config = dict(
    num_attention_heads=5,
    norm_eps=1e-06,
    init_std_down=0.0321,
    max_grad_norm=0.5,
    decay_fraction=1.0,
)
MLP neurons of a small language model. Each row is named by its layer, matrix (up: input weights) and neuron, and shows model dimensions 32-159. Each number is 128 + 32 x the weight over its row's rms, rounded and kept within 0 to 255. Numbers have three digits each.
A block is one neuron, or neurons of one layer that tend to fire together. After each block is what it responds to, as a language model described it from the Wikipedia text at the highest values.

L6.up12:103185079122152180096144078142166139175155175099150115173081117123137140101136158117134159091096133158060087174082097095061108124155103137114142157069106116175132078158111137110105110125152130130106152117089133166162192075144129075152107123132158100166080151150099041124113130147132158131095111134081095138139102144104104120063169161085150175129119122161097111134117073117075162117077
L6.up137:110159159140162134110058124141117152070131128144125091150079151109161153092129091136144115103080156167157081128146110076126090139117181163118140042148073146120155152103136129113163102126075090143119112129101138093106155181085109160088116119077166166116068137093102135130128153146148120144152187164071080071108129041115133137136144043167169158155113184205124153166077116116173114157144
L6.up306:195117150093138167097131070115148139111126071116162158150139159172128119076128106106094095099059170187173168121086163144127096162134145180132122154178197134139104140144172160130166101136114117110115111115098108134140174203124117122113142142120135098175081133091177129093122118160133154225159229065114145143147066112141114041135125122150149111151142116132169125106184066074188186096133
L6.up458:121131143131137081145103106100205169109204120164159144144096114071172097063070129120209112133076118148129123151107115150155157146117094117173113165159158134164143121124111112161092132088189089146092121126033127150130170084147130067140129063141132127099149116134112098111114082099147081169165153123133109093107150137040162098126122067144135129169140088105068160181073150105072147089101
L6.up492:093137159155164116111163181164116153141094166116148113172175172083094094034135152101135130178082154130149140150118166149125128090125116116132101155125115120141141170083134084146099134097152162181096153167123142148196134050119089161127115099183096131071194190116206148105139114104129168091125169107112104136106111078062181112073146141123102125134183137144104074193101074143141138139151
L6.up518:184091111154119100138095127156119090145123149144114166118129134154122115092121133122123099117089141149139154192157161149130151147095151151163078083127170135098131084088120138136108144090194151157106091073164140090122161122183126097127067161103221052197086105066131107124096166092143184130176219137122156130123116125165171061089105112120091093160095111153091070103122171138184123155138
L6.up522:118119150082166164128096112123151160113108125102147110130136126131120150084136109116115138141124120105112188163153163059061108113145135172141130181119197136126121123081141132129080135162143140075166080116152166119112175098167137124115142117179134045061160174086141094120117134115076112104064103094138150099117047110118155141077165129079105064094135113126170148158090076142165206168114
L6.up560:096145134175107097133118108087119115108173138131072115129106167129146126139118164060176130141067168136101162116132137077120163115153171126106134167207222166141131144120113208141135067114090124138095154119127133156161093148136130126128113127200194121119094104068099109114115089112139134075082156119122152106147189111092168110090197140111121185158098111168076114131060100085098136153121
L6.up588:124165108113198136120149113153149130102115133121103082135094122149190093077104132101136138090146132146053095072132138142119134163105128146118100131115206145129112083140143119136111114091161155138054133064131160136145115154103102093143157161063148130095122110144188160157101175053122142107107176172136172091158108062130191136073111071063123151111163102140136181215077102114209118139112
L6.up689:130087150102143191153098101136139172142125153082124092093118105116149154136106156138135073134106153067105080082186108158082129173103146152146052104125132119172103148096179098152158125125131109159153114139177074098124126161121119118083097178186175086121129151117167150077172133152154181184171151093030102105137120145112116161082120173073184085122145114162167119113101154105112141089050
L6.up833:132128122138130172122100122181099135156118134085152162166114098170105175138103132172070127153127162144181090158083064128091117095145151175113077131180105129120137144163057084085116199097152167068163157139184116135093060139147067185075093120112145084140128162138167101144097150115197152172098133172145078087081085165142166089087096124121144120199155137151163122132125173096155152124074
L6.up1083:102094138157120130135104131150142080113109164125062109139147120079151141163095120051096112138128152117125144155180155129151136132120151141174127135137166149122131107149156137090149160137135148209137086086129097164120150112101069162126150176072163101158129146096073115117186138138087123087110230161096104142119189097113201085171144155149146149187136144145168137144128080139090178143102
L6.up1159:149132061115149067102112090141177145181141097157142151128089067159089072114169088150078183131113142139118140125116112111093113144155130150145154142127142171101157122143119187125128092102179149097150142079119077131106176106163112153106143098151132104018115130093140169111140126139059139120088156116110164116140096175156129088114148107115241148092132124117098144134098087152094146095088
L6.up1206:112119075099147107048094117085145101112180183150141111153101129117080086075047160119083094112114157174127173167130160099148128156122128143094085117079149087185128092055099106143157146082133133103133147145143124101148178088181161151073110131139141156138115161143115188099121114151102119121127203092096096099127090136051123100083164155088115134187093162175102111149112105143106063129150
L6.up1226:131112142162132144113082132017148166170106119111155104122126122123131112107148109102110124109063159139109138090113121056088132168129131092116126098135182115185124126141213117121157053147190120114124164108163095136148195105161118188100087074100208131191110148120060089091144104134064173119125128123138148135106077129134166109141104114069094094138126097196122135114106102125159131114091
L6.up1249:107179117208136183141122123114157146132111137091069107131112116084128131118196179129118142196137169115060173158086115142160120085136122168107144115133149137160179091154153106119077093157120106085070153165168203145113131143110113208125144128105115105144138151067184121135197102112150102110180158091121163117132092114160144146096176139092095133124110148187116141088103083159164148155165
Description: Section and sentence boundaries

L6.up6:154121066184108115120133118105130139211090126165074172129138143117155139102150138115064119128103117146051129109071123166101157170133119087126119145068145154142174123091137122076151121115141091120179144144132139126130159103186111184111094115143174098160131137120145117118115150123050163146074113116167152123150138161157083127127152134109100146174113152123097124124127076114081070100092
L6.up26:074140106149130141178092074057168185077130099124126118106042127140094119091175083131122138171150131127127175143116099076142143057153127168134125212100146082116117177131156097117071143112099126126090145131183175155148154118120084128149084082131157128153117093143092120192186119100112189157128130110146108106038078155090124145190150150118147144110121124142072080148144138096156091142119
L6.up131:102156078211120132087147151098113157136122126095147156162123123181105135121101134099120084099085120182154165146141044148129141167047146152091159102150137106154146154091097108128100132133139135179153101119136112122127137105206100076153089096140110120100155144154126148116152161107067147093142146151099109164187146087100093063160088117105137108150124105134145125143097162120115063155169
L6.up145:116080131106207099155069079130097075164147187107171130096164146105149119117097098096142044159130128096104122138154081191115139116115090117155094145153154160142177167129135161122133168137168117141137103132139160196106135122091133095078174158141130100140120097143158117126112108161140162110146153133095117168130082134096169087148119149045137134153178064164086115174151159120101081087105
L6.up185:094087105137109180115193117094144148149108061102127149158121066134112138151114147108112136131079179097128128123174118119134144183150140108126146078107157093135143168129141088113154143154155075126141116164087115146111121126135078088041133098094081146150138164086077114072187132110123153088123177116115186129197093082155138053135069128136127145081177133088095133102146092143108131153162
L6.up271:147156118156115071117134139124151149129094166196142146028107164067171104135146178110083077105102127134096135133119137084152151119084109132143090181143113125157107141113101193095138169102159121078118140133157184070169114121071183146144135078131132121128114150117168089132115102138123157176158134100139144175148207078133096099140138158070152147081145127238124152146170095117158097156104
L6.up475:137114115102108158124148150122163161084117096114127147124129115185063125116098148138138100125085136140124098145109141142169158097168075122122086125137151116192141166138099133056120174162103103150111144111091205122075095205140103101134082114136138148063156088122112102114200129129066135119121054130136124102156154117098125143135117116175125129119175108164099125147114191196179121131069
L6.up555:150113190095095089101135118075082093149145107143150122123107137095079161077079159152173126099141178139128173165138114126114130124166126082191147118098123112161072164131123101146149108122114129125115082111117102121133144078119075106154100057091105121106093147093099075188084123129127152075114137124121125159138137136135064083095146134110126161091114130106102126170099114146129153108208
L6.up616:142113152144167169101108115152144123077171094140108121107117118058116070112088098118118097083092148110116119137190139092170171125139115130137110160147114102082165160112159104097088125124174091132140136180192108097153160116121143135114177155143086147121123075170104119134090175141081096149135136064084165107068134066154111138188147130125171123129137073191169072098106145094130171164142
L6.up658:141151037162190094121166181091136183092178086127163094118076139098105123093124231157131158236128105115158161136110139159189125224150159135133154135116085144106069126166121102121134131129095192119128100119142174122100096158160178083139134178103091107106149129147142122103093117137089161104210124242148181162162097153113191158095083145135089137115147121122075116148169130140185136155080
L6.up678:185095132130197154103147100057134129147149148119160122072139092120143141132126158110137143161182137198091114189149118156186151159121121085187151099157090099117149176160128166084096134164106121092111138141149097154152124083152176142167095156106136116171138113104176122137174115102135174156122236110148187129125147121086177147120135092134078094104111137135080081153139172171110106109170
L6.up814:122156105147113198156089117166192196102104110122129121116074139103178115123131140135120103115088127103071130054105196074113154141145107144170189098106105119131129177137165034138149111143148139141136116166079154133167075160198120179110118124059176099129071192053129119105136155122132081107115099132105163150139077088174134138179139175159154127099122102092092118151133147111116094027132
L6.up902:174087137132160120194149114131134153115105123149185106054160143141136091191114129161147154161126150134115123107076168133080143131148166131177127144226132100112162193118151132082075044119106095138068096170118121122159160119108132132101135185154102107092104085124085183120101145156161129164178132094135166081135129169134146130154153117158126101096093088113107079111104135105088099137100
L6.up1023:138153049090160191128121145107116101064153105142139153161126135141109124085165155113182126098068076205179190122115132146113142096153128106060118139086083159098183163130157131167107128098119108176111148153084115068130123135197066107140133137109168124132075105122084109081165132123148152169164110151098107128125174060130107120129137138067128175118065107193179101115114121122200180144103
L6.up1034:066144129134128116112125143045103110145141059151099125182135151108129172173128153115137180148108178142187146115083124182094116130093169079120168118168140072149114124108091139128150176152107095175075098081117178043182161128110121140211183113149151119100147142103158121126080172111115125184140150099114120134108099150127119112151155069116125099119089123113098120068073118158129103130126
L6.up1220:151097155122135103123146110167114154110127191164117115080058117128179199125105170164157216170118142166159181101117097126098163132139171076150161189150144126131109157213136123144179106121102124126152154122187215141104139067150146158114146110123017141155080163086122209097123214153131163084118113169173112173141176129105118126133110107114125127083068161109111137112165082184152118129068
Description: Relative pronouns and headings

L7.up230:079095079141113107121110143133088136102128139086156161137124126092149138181157098153100176093046099173155195161059136038132142174128165106130135153128105178200187100139082183163127137072114129078143196138142109107156156125146146143125122147117085128157114070154093068160177109162146108089156028174105105162139110168156100157124100147097159118125150076165111079099141129158142169096055
Description: Place name tokens

L6.up2:086115149161109146166110084117089087106084090166132097123147098146153165169160142187151103093104166085088094140087159078157155178107123131148102112087137122055126151123061155181171103164122168094160100092164108116108112097126142115126118130161140128164137057102143135076106136138169161124120091159145109171043175117101136139114159089121094179095144133130119109153132065117124158082136
L6.up101:162216128120135151077141123143143135117136105018120106159118177122146122101165174145177115143137107150132174111119099134124117175111163122153029106118117080144090126072154179131160160143139091173096170165113132092169131160083190139164151126126102160146193115168081130159164084126121120108126166138116133123099174126060118137107162146132120154169113114126091112125118122138100171202153
L6.up170:145089104099111178110099098142193149165156124117088113112136115144166121101073088118108148169159177206075162111071125187091100122169102142092144111115171082117119130139124076110114171114153146126102193105168096110087131122126173176141068111171168106189157078155115081127124104142091124116133088173108124095120158096135127070103141164102135091130143110116139135132113112156079135076180
L6.up313:154106168152136090173075133107111130172098128108118147126114093122118171164150157194055140101134132128160118141153168112099114094152138055122142139145128095075143192102139136128114073140059185160204141098212082106143114137100173148122106166120092095115148160133152126155092120141101131157153086159055129121082139097165165107108157113183124111139130159163122208110125129133118111114116
L6.up396:105110180134121141091127106110142161104175080133136122098120132083107155095159142167187071112139157208131146080116139187114098200127159080108092085121133077101142135145104101139101144131149105142100122151114126171130133125100159107095100122161135146129072167078093117124144153133121119123121156107139133103143169090147203142133100181145097140129081133076142162115110195101123065169151
L6.up533:136171142106147134145134130100179132149149100113147087110106124220110191142146103190123097138090109086150087132107186147153139151125186128143071129081151101090160119152100103074159202123134126086112123184091104128114132126185143098142145113187172142122108141127110123106090077121077122104117132173100119137145086101129136189138168108139112195134126097160140115143109098114148074068130
L6.up564:115110186133107109156087183111116160082205115158135136132056104148144143099124192122100195151177148157097148139083083128138179099147115162186131161175123175121137141123091191149106127123079067129128049137119183132153170151133109156071134163125114142096110186164118156102144135143158128126078146106111102081114159123119117120123165158111142149079126079140140168098185108095161099121072
L6.up679:114110165074133195167167101103110075169116128114151129102129182137171072108127105145131159099146113123123174127098171056164151154094110064136110191106164142131132113100142166128133187121092187153141186101179169165093184132155147131165099106120129099099115082120139121173122190178110080139148120124140081122069144103105155144116132102117087157098070134135104109135123125098159095130137
L6.up820:052097142122112126131115152145112164160103092130112126146134120134130193116060086141098117093076099222173117144088111122187170097149098137081194167077115158110167176097127165100165087099143112122074119147116121078124132116150123183109125115121149121107099106121091129163173108071095104139116142085081139122188171128125101193123137181081152136116154101161141126109105141112083159120177
L6.up856:119105139119109079180139124132140113130106151126135150146145115110109125127152073132098137122084062128123192087049140099123143122131149142095114176167060096155181132089169122132148143044192109086154143145165151131148158153175211122158084126138152064112104116163091148103160121124104077108101112081090107083207175100125134137188137197155182105109153108158121146132115084165109092120145
L6.up1028:120146097137055098138184134063112151073106132132153139139085172188134144153145157164101087116153104111155133187124123127203158098149116128148137171159163148155166101104101137129150130090121150084134157128184131174176104110104129170079091115177119143129047115100170093139134154145148097149123113152093080147058150100088087132117120184105149131130159140198086087125160120102182151106132
L6.up1095:119115153124175117149096133123109045150171124138107135118129137135148049158151102147130122094072146144144143140128160131165113070136146089112146168105108185141141093099140194081150126074067165125090123128175155128125199158168160110127149135147144078155134178088078157096164148098087111148165136164124100181105160094149122177052156150155126161152124158143127135137110088153166132154115
L6.up1133:165102075139130104156139067104120113068106067148135123138106178085114159093169074192139114091108110128089093143142139143143073117116134102130153107156102139136119086137082161108150132138082155079173159098119076115149140156115101142073167139147128123088208065100095120132111158115124104167199115148128068126115129080078131111105160143104123101128087122101142131162164155110148142135078
L6.up1210:123162115164130128167160136118154100155083125090164136149164093116107070131085184099114132100135080170161169080098125047095132104134104139153095128122161104065177105077156075160148137140139146201162143188123109135137104160151077166131125030132170092131081068086134118118165174106056079098112103146097134103123173085112129119170134139144163115165087155112087169141134191124140047121123
L6.up1235:117072146116070153163146153090145130120160105154136108114161127161163125121110109075090088075154113152114176143063127099090110172126142161106149115108124102162120105186122113203187125093097141120154157141176080167157146169223097135112156139151219136077145155155128138066189160137107117084129130148088149103135149109103125131116095095096105097174139138133099086160084104128123135075166
L6.up1259:201153114120140128176173140081166091111129089146081189159115189132155134120135143129129133097129047168110097156188117158188157186137146092080111109162095156129084103135092093131186102098119199101119121168136124121092148150095184170135149163108155135179112102126084098171107178188074155132137106138191147206084113112110131091088201062174126121139117065128114127146143114114155140139106
Description: Place-name continuation tokens

L2.up15:094072159145077142097112078129123107115155147152156130149091132101145198138095155199127112095142114050160125254109110131146158133125142074153172105114129135059025111112142100137142106099132120202177119124124146134121175136150133155102172074105145156099188135123157112105165110134139192140081111116129136158082135148106137170130160153146146132132104157147172164145082065146097139188150
L2.up361:138111149147179120166147123121156133135096096031176067116143120078179107124103161197172154109113176085120086129051041125156113063136089174082156164174096196131107082166085137127170158149131176126106157165154120092079143171109173093157189106149126080098115105147076089125123134133134151116126139116152115132127154144187167152154156105192145102136134116163154109100153107155123100140171
L2.up936:173099122149107124157137103157138136168173112110139106074172198157091150107177113189132178145044110064136160127126106110143163183152102104136147095145124175155109158161108105153120132174120064090108153097135134102141162106102083100136133074139093110133119051125194150129119111127136148163156097150132112176128125085174076108115192112163162130174147105147141139084108145113152139105129
L2.up1152:133163140102106148137165114161105132127143171163173151065165119098144184081127143175183116075084215065130087081138107124188140190152123140141131123166100152123147181161125122148103118155188204176131103141141192115071071160069129053109119105173187211129132146095084113127138157144139198133161138104140133138136149120124086177086145128101100148072111110132146075085100107163095112133125
Description: Place name completions

L6.up162:108097215138122126132131091107088150098189150106143144119059144169134074154131125095134200103157128139090121123124166147105141116110137116107146106148133109122146151137136127114122047134132132125150095115115170193078089145094048094156118135134142140112110136105093082121145103099130168138107120156180091116165127138145136176122114156125072166190056169111166152146130136096145142123122
L6.up204:167123113130116119078102138180146118109107093150168069148105137089199137138103199125135105074113075110076131117052076104123061105095157139186152121159154102145123106120107137090082091130136069139112130179114133152150141151144135099124200110103171192123123103105135130151150133108169064094138171103143139112096126111161133160157157133127106128131199097095123086107090119158116139175117
L6.up216:174123135106193091096123125135146174117116130160140108138135166115158123068181108125078116112190144089167129163140148114067107095141126148116178151117128165114120092103119192157170122103152102118136053101112106157104190122128118113168170130219104146131128143120112157107173096111152139145147162108104204157096112189112103070109061154133124142165153078115155167095145159098072183165135
L6.up221:104111081166152124130157098087099116100087118114176125110123096123121083110113111062101088139149125133203121156109137102158162157197091134148186169042155061138189133156111188077132089125056112153116060161108051132138157141107089142135104177126119094136138116115130040127133105118179162133114058111096092118104138122091138105121124100086131098165111088173123085184146139154119140131173
L6.up226:103105088095212100130122170093164119138179148139117109141143137149143181144136129116116127114156196127117199045145170128128057134159084179183150099120147129118113086133092194136104129186130162176103160106123107163156129061119103144123128133125149107083108109181084039175072118159083087140131137080107107145094144150082129153147127134071111110170144077051187174201125195089159145104145
L6.up347:129170141085153141061126122141080134149163101083134129108110122163139156091118130082158098072168168144103121082152180153105124071125139150131094164109187117136159147119108151091127134138189156182103106126084163100107191162141108134142189143151133118199125115082052053143138161090195099147153121143108131136108179117132099072121143124075218108103121133140137130105091125121104150182097
L6.up379:145182131187129150133111099164127179160171121124125092109117145121174118080147130133113112079097158098143123068134134120072119147158133088116172090120075108130124162149131113159156138134137147107125163168170164157147081183069145177160087092137119169125138124102153136084094154120105131110189113146135159123081102112133105168084092126130145139135148055120142134151191144109116000118130
L6.up468:117122122145105156075154146150110086102126143112171091116163132143171106081210191134143131024102121133138102115163122130118100049142155142128120162118128142107140118096170111148158154141173130117185158161150104152101140147110118174070172080083068089086121103135151138157152123118119152117084131083105124144095118121136134167159066182157154153190114077158161103147138031186122122170168
L6.up577:140144107115152108095151135123083146134172096163105145127140122206115135120125138155169172053137106064063191122109093113139231145197112101146156126115128080152168181128088175119101111104116078107131142058106130118121146110084085110144139108152125142113123142084129158090124138136132088175121118114119111108095151115151169120143151111108138123039133122113123093107015129184106110159165
L6.up637:109124116133118136130122142155096137093145167136117111112101141175075096179186119131163154157203144100197131065154122118165119117089121160207101097195086164142145107112119150099084178140118134181127092169097083130092164107134104132155111119120123144063136053095089147136091110176123131156061143147146076173105109119157140145099128091139170155109098111142140146124104163138141130140135
L6.up734:053092172178154129195190176103129155140092141159175135129142097115079139158091134142156167139098166078121128140128090155147105126148147151176092158130112163102087120102112054197166061121176074150146106156146084153138169133125080123125108169115116070143158171105124081125132143106140135150115114147134123145145086109126175170107120138124103097137204083096164124084128128111146140124132
L6.up769:137146123149162107105122087129102100148095139151103109149084094143167131152132144122202144139150085189123116075077161182123118168122157096125147167106066119083191086114171188138103156114119104151181122175142201160103134144093117110125155097144175192148133095096135151133085110120092188162123136161161159111069069156103060097198091154122094137114126141127157076100150215154131124122113
L6.up996:120147108114114130082168131116124158105148121124131169140127161154122107160129125114097130189116123165120136102116164125130109123207092164199133158091171144117130098084131114188104125214122116146142073152137149162106160125129112104110177148086152113153138137136103118095159163077132113117136138202121148138114133121162147135069097141185081135125136153126127054084152133153132147199095
L6.up1037:171136160130172115102142114152167171127092075160098143152114134137162171163148115118135147116137117131160160118094142086070150071122122117151175029190108205130141134113118162121144099120151131151089142165132099130130147060134103151126165143117076141131151120079106105086113180193150141065092181086156114142135156115099139132154181173113124095073105105111102139160127142133173102118126
L6.up1164:154135125141201161088116110103125135073088098087142134117077124117085106144113119075123177167190125171099154156134155109069098144105125165179171177132127113147147149130109193117110125137085151135184112178093128083142131117128129104123140066138086155104147117149126140121123144100100213123154147087122102066120128127086113145127075111157120107113150112109155096104146169093137073167131
L6.up1198:136123140167141178165113141091150117107160171125160159131151137117083135127168141135132177122200144105143126106143126119124161032184114156141129109132205168109085154118176135136176166103089191153170120151138117111122134080115162131166122116109177079108105114140160182167111166080141089105171151090105154089094218127116160125121110127087117167156127125070128135143119147117165136103071
Description: Ranking/superlative function words

L7.up267:061116190135171095115187132126115182138083138123115126083113113135121104156144126128064106149132175104159096102138108162103152109142138121128121162128104163089155101109123168119144159077179080132144140188172133178135121071203156173117112128122181175101083126149115147084174112102115158130130151123153132127069086124096150113088124145119096128126073155108123120100125177101099135180126
Description: Superlative phrase continuations

L2.up138:200148086138131123059132139108098124081127140125144201136107112107167168137161097115138110170154175136156143092133132137126126178092180117110120088135121141156115153152061068212158166120129142184088115080146154123114130130165078133143119133115138153154104098141151119159107145111180198123104111198122126092103149075086116103110164141147071077100177152140096159147104111122156083060108
L2.up258:105156145145107144181140140146132140090082127120163104111144155136153149150091147140106101122087144146111136065131118139068156184094123077139105090171104197093179101123177147099141165105182053177168162178130091127119132103135123181072095092145172148121138212167145121093122094163166121180102147054120095111062167189121178109121177126143102108077139164165170159162092144089147124098093
L2.up660:048121095203078123135109143103108156133066076134173114145112162116153145136087157117126148150112153164133214150098151085146106198118205094167034116180131147129109145119162132106117126069135085091144128158114120136118180177177124161064109130103148194157119114173153138138129091141134118129080166105090133129132121120104124116094153143131080139101102121164125179154075118082111156106076
L2.up1022:156150086151113124053127160114123146066079169144077143118107063097151159104119096140099104130164097129144080158163115146079061165091145086149144144117117148134110118138115152145168080116154090177175073068124134065154129212105105170134107163169159109161163131152145143116171158115126139086135084075149131145088142089066142116089173091067110141121177136165131138168139168121137109176026
Description: Wiki section-heading opener

L2.up541:091165127164133151148134186145144111081099165116066131135160180148132153121112151052129189139091169190129108124121126132095108127129136140104105084148147088101087127123102129131135140117121078130136140148190129052162093201149182137142152119067109110146151188117121079103147126083107110129116120097098084107133151090093088125128078178159080078167121127101111110141119148086131070180175
L2.up793:087063183160192139139153123077146151102100128114140090141137130097117143112106148115173135157091139136157128114124087103141149109161201171147125190189086114121165175135136125103123108113129131184109120144116173133163165128159144180143201129161119131124121129083100146091134124111100121187139186177117075140171150143088137114132112122084168142127106208128127148145134105173096071135174
L2.up849:169130080135175138153156153082099102128175159185148112169159098145151162134084140142137193100041141193107134172122063158168120120125162125161100142131123141101141122101113132071107122136096170140195119113156093176169111164153089089112102120131122117083115142117138098079160165161040105124138094119099148136166149162052157122110064155117120077127143102069080144163176112071112068164142
L2.up1028:134090126119094149084125169166123107078075110087092113139100143137135164100156122127187169113154147168099135145153153073145142112159160118125181202051147101165157162101109115105112149069143119146120103104127105120079098121135096124149073135135110121178124126138146142153095162176144166104141153149080098106125150075142118176138084131129121089115060134124142114122180133093142134140051
Description: Relative pronoun after comma

L2.up106:075115129144143121148116109109104091147080077159108099122041129144130155144132119120108094108149142112185196102119107136106074172152089125148152100120134134110109132144114120132144187146114077144091128122087058175160130153134046102093185062141143103173134094097163087130081098136109160141102130110155102143094161143122154145144124139131134150135163158086093097127177163148087110157104
L2.up163:166182093188168124165128102145126162182150144105149101171154133129147150095089140126133125106173101061112110081113098114100149144146127173123130073096201105137132111075149107164175150128108104043176113134094139163125213095116085082108056092119096133159159072153163136166116144134110126180175148084077127074121139119077123162131156146104152119087108142183186112125151139155193112156126
L2.up442:119149166126186083178135094123124154092149135083147073088109155161084132157103188131184123091133102187088107108069069132160200103174104125179130118155108143092117090133194115116139143121129148134098141153160092166147143126069120142141132124090072126130146077126173106152086130137141108115123121137111055155083097066086160138096171196170103151130122146131139165121172132166187150129095
L2.up589:149156087132117121153127144122078153197147138125114158116108099132120163107195105145101119166128168148148110127073180176122171193133155125106094105130113074153115120097107146117090127091215123069091109076152142112160117151132146087084083086101137070105060163122130072122140201160091157146162098067200112070129131129128056134091137150112125132155184104096120122184149146143142121109130
Description: Partitive "of" after one

L7.up541:126129124102137139121106114185133169102136103156118111183123166087090114126139124085179155125138168130150143140126185122096110068124138136137108157167154136092093139091068122122106127117120128173154080096157149114142156133108125135119066167113140114137100180145114107090123118121133161199144139123104146194126097179133113159166180081148137162048158156195129108149136097066129147170134
Description: Section boundary markers

L7.up708:142090092161126160177058106097146123115105164152092055206166192095154139171141072129135073108108103134054151121106164107155120203107142107121066160149167097126160115058172172148100126077174104118099116097116128117127210173166078202140141108087165093092124157154053079082106110134162173111120085151076148150134149108170145163138150118105114130148151092171148141163138124092110124161085
Description: Section-start boundary markers